{"num_hidden_layers": 9, "hidden_size": 384, "num_attention_heads": 6, "num_key_value_heads": 6, "head_dim": 64, "intermediate_size": 1536, "vocab_size": 8192, "hidden_act": "geglu", "norm": "rmsnorm", "norm_place": "pre", "norm_eps": 1e-05, "positions": "rope", "rope_theta": 10000.0, "rope_fraction": 1.0, "qk_norm": false, "attn_scale": 0.125, "bias": "none", "tie_word_embeddings": true, "parallel_block": false, "init": "uniform", "init_std_qkv": 0.0333, "init_std_o": 0.0333, "init_std_up": 0.0333, "init_std_down": 0.0, "optimizer": "muon_variant", "learning_rate": 0.00654, "lr_mult_o": 2.0, "lr_mult_down": 1.5, "beta1": 0.95, "lr_head": 0.0054, "max_grad_norm": 0.5, "warmup_steps": 200, "schedule": "wsd", "decay_fraction": 0.613, "decay_shape": "linear", "final_lr_fraction": 0.1, "batch_tokens": [32768, 65536, 98304], "max_seq_len": 2048, "doc_mask": true, "train_tokens": 457600000, "max_steps": 7642, "dataset": "wikipedia_en"}
MLP neurons of a small language model. Each row is named by its layer, matrix (down: output weights) and neuron, and shows model dimensions 0-127. Each number is 500 + 40 x the weight over its row's rms, rounded and kept within 0 to 999. Numbers have three digits each. A neuron's up and down rows have the sign that makes its largest values positive.
A block is one neuron, or neurons of one layer that tend to fire together. After each block is what it responds to, as a language model described it from the Wikipedia text at the highest values.

L3.down748:480510533499459486512430518504493481428499518471430511468516431516494485475491455531499429487478493438523524541467505461452501481474580503467419486533523501524546485520468512510461526548521477494493427517435474545397484409573470526472464452508494432506505476549501528432504528469537560515474498467499452471510501493495470432463498391517540494459541459452529460426529557568486441461566
Sentence-final periods. Periods closing an ordinary sentence in Wikipedia prose such as plot summaries and biographies, before a new sentence or paragraph ("…with his father Vishwanath Rao.").

L2.down147:467496503502506427465530513474511479483479528506520584509553496568458554467535503483552418460554493542446535463523538551463537494554488517441464468480498529506513572454516447417468574513463543502549520476523499505417498540486579589483464489531533558495513531504454523492560515546520542429553507461394477523522456505511491512458475498578523455506478446504428517546480493529457543538487
L2.down547:569505544430534521492534493521509415488538519459443440497582494603492459461488494512474515461531495520487519434534562502638535565463549482511518513558515486420452494514477398566499517561524518444564487518493550458464486506507521492483536419510519568466427576552441510529504500553575474447543455548489555461537513502435470435533543453499521479573465573520455511448470525624441505515497
L2.down813:512517453444418502514514476430580476465498519492539486442531508459446530485513572424515376492586491489438481434564458489583417514501525535503577613475557435522543478463496509515463495530568481529466499480501500484441508455457498580494472470476543465514541470481500522526490492525535531516486465540480530489448513509533534486375532519521547471483467529499408512540450473477526569563489
L2.down1282:399505506523437463515440472520564438478505510489492534602580588509491487461484535478429404535512559448507474513615481486522442485506494524607522437562491537526513534525553511489501500492485530391481505560533507619440478529444515480526536567495540454439473486493487502485496576426443531450457536525477503529538513490508467464562441547496536504524475553467467538468518493497527484521503
Wiki section-heading markers. Opening == or === markers at line start that begin a new section heading, strongest right after tables or lists (Track listing, Venues, History); also - bullets in infobox lines.

L3.down859:515519509430531525520493480468536549494451502519552483497466476490482458504462573470548419516487510495524482477479549478429542490523480545533499507532475515483536507547477433498480524459488479515499441506486577531521499468489512503437448480559512479503483495488516510601455485480462509557496546417598468479538376489494525529477485500553516499567459483486421516512501433510520498507587
Mid-word pieces of split words. Second or middle subword piece of a common word split oddly, often after w/W, such as wa-ke, W-hi-te, kn-ee, Shre-ve-port.

L2.down619:472497458560514537410523526470525466519460497504564456510547535438560507558605502555559496517485568499478555459459488521505516606471565508519505540564501454532477495477581511464534518497476433482477463482493530489447542524435503490482471469481524495476476490481553485492523511454484447444497478537406505510544534509458538488516454497480458572536498476554510451476521556487541462499572
L2.down810:537467580496510503520467498529466508521414481434547510513536484460612509503524492516457531489467501486561491578454522456473516562515422584507469422541500500519510546461512461515515493579425506544538498474484499520375460507492541491481463492504506470501557511479560469485516489531487509510516495507466480436495488557483492456495559515513498514532485448473469579380494482511503471554455
L2.down883:470433479535441508541509543582546473566447508575504588533525486475493482484455494512541445522478505539546499518447542474474489504418425517546509467546462522513454510511487557534484494418532524469450492465441519506421470564524487440522454455513452446484508536524491430503486544465448479527593531522378426586539495448426492494515552512469561473516484566538459453460443522525502485568521
L2.down1309:541497478541510491525459512538351448527514516507450479529471489516506528504496460418481482504531499545518438546501467498498519482458518481533449470525499495576444449462436495524428513498469451535509448411445501448355456581445515503537511463463569484483473507518553366474527425522546548496498531511522482494532508570481568463468478508559458485570501535461448471497476549468494572569481
Place-name linking tokens. Prepositions like in, at, near and commas right after a place or entity, leading to a larger location: "born in Tinmouth, Vermont", "commune in".

L2.down88:516544487539537523468457499507486505519424519481496497495487470422428400559526419499442342484466496508507455596519515447500541509503516480444494482454470493477497543521494509529493445495492491495505522507532557508405455501531500490441500522548484479417560536472438506551496532509506517493504454455515448547565489495532520563553502466520461498486539514502488454490548539483530543429501
L2.down533:527588463469485543526523492532543453507499560458469506489479551504561514463477485514463553500526587431440593566531474550443477465460524499483500557514425418456511497505493466514441456544504519504534486446508444482428456512479565437520484476553479547491451584544474517536535492492453489478446554493467544464444488530494484485521412534496532497454533515528585446437443490502467509498491
L2.down537:555509519570478511585543521519523482557501478522514571487483444458532495538515515486566607539481472483435526455524526432504563519531536465443528340471516497508491522526523558521466519507548527534479481515435494473468490480496485457502422536552493532472496549569490531476462566463530510485477478512450506458516478491486521495509501520544565487551503548510547462554558571483446467544511
L2.down1109:552533426507560553525540511515483482549495514440470495537536492490459414501440515462455463509546525467560524575583475456558509564511547590384532455490494516498392481558482525498520458503438539513524513491477507492379383461546509538501462488563479476490497543503479558487478523518483518455449458466508489634504476533505529554542479527463441501499518513471467465487525481505507546527522
Plural -s suffix. The plural "s" ending split off from a noun stem, mostly people or groups, as in critic-s, governor-s, professor-s, plus team names like Owl-s, Devil-s.

L4.down265:445552546523553515582550558535534458540430490498513538461554544472471511447415477491442453376528543554493460517475452457535505496520480431466527468512489483466474562509496424507557520547463473530508481485491491524462489491519495418391443445513529522492556482539501490574525453462534492461542459537499466557517450505413480536514451456527456471453445555478489442487505556508498551542574
L4.down481:517496551463537567488542490505464481602509479456553509468504550509464514405515513512540552487489554489506450535538510521467465548532513519562500549481507521571527525501446510526505463485515492575534520485428499503447548514452511439465484469543511526442564499399554440530472473550489496431487464530536486490502509534498471498495514426556577456557534501493567476511513510516516551445458
L4.down492:536531462487513480452525506393390505494460504559487545512483482501505486582498492545480439501500532563439509498492435505518486552473525527500576490471582452477533499593470452507555571466530495546450500450529450530551523525474477497466473545449595510545463462564426509495553486490538537481526476543546511493515483458430521535460532489512499519469512552472486479470510555537521500499512
L4.down1272:502435439477467450494534515575540473517518429491490539480452533462495544514422457466474487507468457504523488495498430529449512462488482453521555473488519455462460462577455566551534491551493536560483434450471476572554514505450529527488464571456513480541512492467476554476491547578477510550496480581547538489518464417485529535524507536525484517515430481449487486473512576535509535512467
Year second digit. Fires on the second character of a four-digit year in dates, such as the 0 in 2015, 2023, or the 1 in 1989.

L3.down509:461442506536531483527487443527476476509482494568542468529516539543537543499569438502522516494495520493516532499457438523525496525520467606455453499528510505455467568517451485517548499450498500454521518518496568529461514486487540513524526462502469426458507474484560472521496444444487576510521489544539550501481529493392448466518531538461479475524517455563494460531521539484570455517474
Locative/temporal "in". The preposition in, plus table separators like ; or |, introducing a place or date after an event or venue name, e.g. Championships in Christchurch.

L3.down800:464467462495532483482522538574516514476484482489556545489524406517484506494440553442501606480499465536549449468497490510444532463439478547403429470498515549538531517443479504476493567577448482490467557462430471547567485533488449462525505473497570462486515502542501495495507576596484475519560506496499471426435461496426525514437442537528462497458445558540553454503581460502481502459424
Line-start of rows and list items. The first token of a new table row or list line, usually the space after a leading pipe or dash, e.g. "| | Labour", "- Cueves", "|1990".

L4.down3:553516545504498567488483526431508534521500544408570461552555541546483572472451448402473546515463495515462521583502517497539545501486465481484451436507459483572498520466498421441483454472473450552489411507478509549413490458531559412507458525533576520490530554491513549474484500526483473519538453464455583537506554460542461489550443494513473550537478517526527471498531500497471527530486
L4.down407:480477503442450493526501488459497498430521514471483451505564516572452466471477507432498424527491497474470549479559562509487483531516515586454500499560384508462473513496471491482469503434418526500473495461528491423456474481549531533556526475499529507519531513495451501506558493488571443507534503535506460544404518502527531508523490521503494506474483568546524481475534515627544513574500
L4.down502:491491516448508462550485489453469552527534519539475512538477448538546468520516436529529520493518500457516501573539474547531488548505481506438510451473429444520443497474555474442537524507494436513521533446492549580485512451500493509547539471544555537500496553494558484497466573527522564466525485551562479579480558534484567537513470523565531573472457493414529449525508508540487536527482
L4.down1003:481473519421468493565434498513492559510554461484468515543528569521550464512511455465524374485506500464504522429541497526562442568463529536524520484495492436439495481501486529511464540482503539499480497446446469575469516545485538425562501525487472498526536510579468475471559588588676502460550517541494482565481464487483539502503449529472542500473507537522519465444570501488549580468485
Nouns for people. Final pieces of nouns naming people or groups, mostly plural or agent endings, such as critic-s, contest-ants, play-ers, work-er, students.

L3.down1014:454439566495512494502528542473483430507483443507459537534491465459482514492494455449549502596421526530595541420449441574522519546502512541499578519460497488482558452493477456486509511511481461517497529496527444505598519570502448532489465531491530430507494494494488487541474463431384437479524431559474517461550483509488510464528548546523474494505457523483441439479490522522539479509447
Separators before stats values. Spaces, pipes, colons, semicolons and open parentheses right before a number or value in tables, infobox lists and stats lines, e.g. | 0 |, Police: South, / (0).

L4.down148:486494440490479457504564514530361463540489447492505505406577488465462397561522484437480487489517429579514464589497484515549490485458527501540492583416528553599501509538495546525499504457463424437544497459514488515515500534499516573437460480470476494537436509562541503495530527538497469554495539516454501474493509489470512523507466504486529536532397540429456528537504530554509494471450
L4.down1080:469498540538540505484466496463449470534532539563539458484558542462488499578538536519468533555515487508519521489524550417550526517502514508539563545522535576590508476483472506521551553463402529452539452445538457457535510498419455528553452484375562432486490548569460557477474491531480490492504525512565552482464502523529448451534523436504504506479484447498513488457502492551480498466531
L4.down1141:446465476500471503516540537582512501498469477464436558489478523468490488532533435510512494511468407505480434519498565420538491555540473500556531542502498514489425505571459491436445483555554502473502573460534498485520475550480523440544473566494582492502493546520512474464545499487528533503473480448423555562551487482521548410483501491468498527462482458498543538469521473504557432558464
L4.down1380:475453526511595487500505464464454513517510497506591441504561505464454502506516551484508402541516526505527474521516506519505457425482448530468518515423507577543496482506462560549500482513490388464441452396494469440469533469466550525533531521479520508540519549516533543534524482526482489479488469486528505536553518562527534497530440475547537476505470471511421470504522506549521521495557
Predictable mid-word fragments. Word-piece fragments inside a word whose ending is predictable, above all ed in "Preceded by" succession boxes, plus Greek, Swedish, Wolverines.

L4.down21:533469422492512525533560492435479543428565507475502492506469540519484513545467446527509453441510522475470503536559468443542452500546527514500486494570536475437472557555511500530444459506490510544422537547439489523376478507482571463500535550562508545528491478452508423526499475493535562544517475521526455520520547523420569443555459585458457464626491532528559485504538542434501543535468
L4.down744:417433416526478511523455526540484497500470486558545594499446495524557566541515493528493508583481538594587572519447508544586489521511496515561495570514488381470576514535447501514487487510452483512524509501489521565451529517417474485438539509522522568399497541550493498524541492475591474585498441529525518565517495431456556506534510488488458435528425517520528489553494545505534473550515
L4.down1182:572560433493549487536541480520529518525518537530493524504429424557531396474490440529587394459502523520540495524484416432492486597439499469534457550483523510483466492560461464528546555467498407414519554497525497555406519534528528450481533517515532468462410526419502476520495517519516510450446476479504506538525422493518483470453486516488521474433483480558501506501461504539522453499471
L4.down1320:514489510554523466488499459522437468561474523595495462437508473463549483546468476511483485540515496526446526441511560526474410472488519521545452510488483437465533552482451522438481522474499609516471490576566567457447537550450421499558514528542555593474481527499517470496481531571500568418538555504567504495480519530538529455541512497471508587521510504533460560533442440473520431492463
Preposition "in" after events. The preposition "in" after degree or event phrases, introducing a year, field or place, as in doctorate in 1925, M.S. in mathematics, folded in July 1983.

L2.down456:493443543450525485460551460526517481535527498456537460487478505476453529414425452577507463504548477501490529503496484498525524574476533485499520428514498461521485531500464495499520464460527485545505535414459529493554484468532502503534511489518435559426439451571523414504505520572477522506503479492521477479542525474514471569422461475461533406494454481466518503501571494498497501496493
L2.down516:492448489442515517494443456586497523583465483464537572416525478503518498400467479436519445526476411504471536447464464479519536538487521488454517429471551462486510495514467525563507409465486483459536413436486557497471483508542501446543511557424491501492476503482483377427531494530523409525559483488440459494497444497464508504523539483517507522513520562537521545517523539520493487472512
L2.down633:482582480519536491514523497505489493437445516489462500509554496502479489510531432555480390482508463422524520512469524521461486527472480503538479508461535517391503544493450539438534510532474500477485467533505517543361468477523484497497487443547491544463442470481501525492493523440545488494528546494475507474411554463478471459497440497496547479430519494485535459464534546537480517450549
L2.down991:567476520443474532526499535592532510540518501487497529501476482587444468412525476432425452529482473487538443461440458480505443506525496487548508466453515448575448509450471513501449537529529506546591475465431536513433476466515502510505449509513506479471476450517489560463499529483495485490513498485537471486479532473512502514503506481530530486521482549513486521526510516556432498478508
Year's second digit. The second digit of a four-digit year in dates, mostly the 0 of 20xx and the 9 of 19xx, e.g. "14 October 2015", "1955".

L4.down520:468476521495525452460528553504441573534542476512448528558473493533484571553487539525510604422460485557482496482480481550467474471473477462514487515535522515467524639505468549466533476574494455449501409555480497435559528533487463518577592546436517502519525569486468482551477505501542466562510528452530544459536556525456492519480446539528454449511568471502492486559503558516536497468441
L4.down840:570507548552440441570454571477442443490484455466503487484550467516500486469546563477459490436549536503498441502440539504435498473547588511535486492525482457578434504504513540493497472534507505537513484457446474472385468527467499467470462495561495477591487416488495532454503445500423492490473513510513450490520550478557421504566435514489455543467500543544533516536531547577455541493524
L4.down849:491495478428542483529493515514506495530539535531537424542485469496557516418533496460500519453507477504515428433570639468439481488450432487519491534450462477528508537535476483449479529455413510524479494496487486445374458491528506490498520488573485556466537537479555471578512512509471476473549557430502467519493463526464514464506489469542434485533528405583511468521502479542560489535470
L4.down1095:451558520496530476537507602480470524523467549511534513497435539473546583523482453547556374461557487478483528473468551500515460554494515496495510594612457459484504460491593453477432518465517458546541518509426442523494481508522503455481453518465568476492539537566472521547423420518528589546470515511480566456487542471533435501471534500393490468503487565521478534533407464417519523492537
Inner digits of numbers. Digits in the middle of multi-digit numbers, especially map coordinates such as 93° and 39°, plus counts, scores and dates; occasionally mid-word pieces of names (Sho, e).

L2.down522:494558561530519553513520503509551498442527526500478462518500517449514544530529449498512522478468490567562460559586498523610461503541533594474510458526473552533506543455588449525481490423469485483540566488446507521532491491429513433533509481524471539514468496514518446499486490556519526551616518409517455486490567404515480630555521490507499504466474544533532461460474545475521535562527
L2.down610:433514493576481528444542522442418466364555487524434464483492517531490436506547443540473500500506484513553521516490489480497496437514474494497526446444557567466555528478432555537521523502492497464499440565453422539459491528504451583468515573478484544501479464494521473471490479490547530568395544569494503492543522529468532552526462481526468510514519433491525512460567559535466542524483
L2.down933:456558446484458494484533527497567533474530537503461498527501588499437518535554515485542473500512466494448468513500504455497462491515445583540492465485530544533480529536501435484480484505545526529634463519500584539494513537518565504443478473452459491476560492567455501509480501518510487480477470465471514459548529488496525545466573474488545455505525524459393551512382460525478482421474
L2.down1070:441479441476452509558504511555407592448471523527506474466516486490513455655481488568527453465498575485507481532496511495398521500445446462520585511513444454528515500455489523478556535513441528483420451464485482437545585534467498473483430479473527541531485520555492533490524457513492509519542567519546580532467428468504499506491458515560544534529573412458443476462515495445466480481534
Mid-word fragment after short prefix. Second word-piece of a split word, usually a name or rare word, coming right after a short capitalized start like We, Le, Ste, He, as in We|is|s, Le|is|ure, He|a|ven.

L3.down298:526529513521485514550545488483515426468507465511554518443596525504481498492551530437539516524560556498475513581508495546495497512500509521440466530504511523445499554473447453510474529559549480556509538521507470526411502509477490416482508439562474425449544494484460515487547512551475518538477493487517447511545406513501509529506462553429535501580511482526475530474501503462488518505526
Wiki section and table markup. Markup at line starts and in structured data: ==, ===, ==== heading openers, table | cells, infobox-list colons, plus odd mid-word pieces like ri in Private.

L3.down70:501508484469484511479525458467546492489458475503528470525491576429482523519464521414518482525445545523520485498470512538439430565491573512461475490519495520502539464466466388439500511430482498538437534467514452445405534430367508554515526445537475433505530532502522501540499472546494520533505472491464492528420488525502515506516571519484527476519482510503463419429435451529483511482497
Mid-word continuation pieces. Middle word-piece tokens inside longer, often proper names, right after a short opening piece, e.g. Le-is-ure, Le-ed-s, Lo-ire, Le-ip-zig.

L4.down303:549561438458531521500471512563516462504517535506534493522500499474457481457522461512464435479465524462494471535458474514522519563465498552476457495440482585512497545431508559492557579521505486461480456524528511495448518523501543489460520525470491493520558449541494511493539536520444592440441512504556434502513539557446558404502451449485545495482504466490488580424506523495560527501548
L4.down320:547520444510537456571549449534502468540535501480545517582492490486444543471506564532469477474483593475487561458566525523560510464527447477533492524474484448454562495445459502463483560557493480536500476499514456507463531517529500460488516452461470460494505517545427465542464518408498578474461429533503551474472502509498418486456520479568543448489461556553477523536459506515482479640516
L4.down493:469476511461532486525560487508494474452502511524563604558526491514462519437582433569453463539516433447455504498503535527546522506413490523548450498482501461513465444544535416523561485475509484469478499534429502483532522487479509536523486518464531407432478507531443443545504560486502472488483451543548496464478529538461561482514510507536539594504518447500424502490521524535536477558553
L4.down1180:526500514462522473513510490517441550497525474544547516499504478473422520512575442536538465473500559436460530525573504460595434519519526456523509569505438522441569475471555436442495512488526504456413406504475543494496483485531588541524485468517491474555477486417554524536485482547477482537509511451523416489550501539539450495480498500552509458444487472486562473505460467505473459506430
Wiki section heading start. Opening == (and ===) marks of a new Wikipedia section heading after a blank line, as in ==Track listing==, ==History==, ==Deaths==, plus a few stray mid-sentence word pieces.

L2.down19:513469484548464534569496502549499490481452517511491473564506487555557529578474522531537438522541540549530529537463504574532420551585519479499527528535518418495538472530499495571469428520521531425506578489513581550536480590516569548498461505470510563480468531514440543488515544485511596505553494478513554557450525519519458501517517464518490537543422469495523504445460546589498500537555
L2.down970:573563506548530483509479490546451423448508603518536496443575552537507481536505529456517498453515427458465468477575526466511568477476535503423435550382516503504473436448452497445616494503507474475510498503501463528510502470590523511504490447464528426548459503478551483476506437488463578524461551478500524485458488500511549516527569442534529486474539465507486485504410504499570479573348
L2.down1182:573522508490493517506551526559485570548543461542505448564418486526514499539445558479435538488491484512489568466470472498504516586489491551417539526413473465435478586580480492482503594553484545477564530456522493461446481400487541492495499499505474496539460571526537556472517486526504505501546528470429517495486519542472516537567536525528475519438520529515472412467514535512583446468483
L2.down1289:505492472522500475568528464499493471485548492554513575506476513452481472522580485504500587501495517494539582489514527554517508483470517513490476511499500529484534555558459589538521497489558574543553558474416494524596486507518529520474482572532431473524507473490515544514532479471501523479471551484548465446547549499515490464583513490431595542478477461500539488551498466519605506472499
Word-internal pieces after W. Second word pieces of words split after an opening fragment, most often W or w, as in W-ives, w-reckage, w-ed-lock.

L3.down698:510504491468548586425493535519551463463537567481453470460463502508426431478571474483519457539499545460477506597491559490495548533518508506439470479469467444525523432503479556502527512511489507517519478479538452543354438481597544430550488556521502494542424543481434534557485561469596451521447470477522453461542483549513476551487515451478466393490504523551518420588460502506519514527503
Plural noun suffixes. Plural endings on nouns, mostly the split-off "s" or "ers" on people, roles or items, as in Governor's', passenger's', director's', Row'ers'; weaker on heading markers (===) and nouns like life and children.

L2.down157:487499520549522551471470513459568535513535488464490435583428491514565441518467515510489460455565558476556465486465471578491500459474573525476437430504517553412507489532456544495477507500494534485527543418498437522648512478504534499516523495521454478506480537538514529455546418509511527449480538524536439503496531492499541530413479534525490493451476501510454532519450485460556566535457
L2.down342:503481547556442503492516454493472540473535595518490410490460470520555486499475468449468496545525467503462462404417592500470508463532487524533538512464566550508548517510504519487532443482427510455447519463484464524603453557463479472445451419496528480554441479483521493501455444486481420507475523546544567546502511509461495429500475504464477453503487506463469534446512460514563485483486
L2.down886:531463490456504556512444478474531528498461483472420439493460525504454541448542556452438463538462510513490485463538463462508477466444534509535585566490559479483550485543493520515479504502470558440514424476433459569546473491531540502505481507547482479535499457398490496512465503464454541545481554540586423464515491490501513520552523508506476558430500475491473495516496466524529476544420
L2.down1178:549484507475515498462424496443510465547516586497438473567457549507452479572508494510499575515438499427548562532521391532478506477477534493464531507494462536478482561538557456564479508496508457523466461473493473492507484522483485560506572475524548464515443534480570460536568485511531489471490513539444486467578502472470515445528586528520506525506491447464478433503505510491503485497461
Digits inside measurement numbers. Fires on the first digit or separator (comma, period, dash) of a number, especially unit conversions in parentheses like (141 m), (3,810/sq mi), 1,230 families.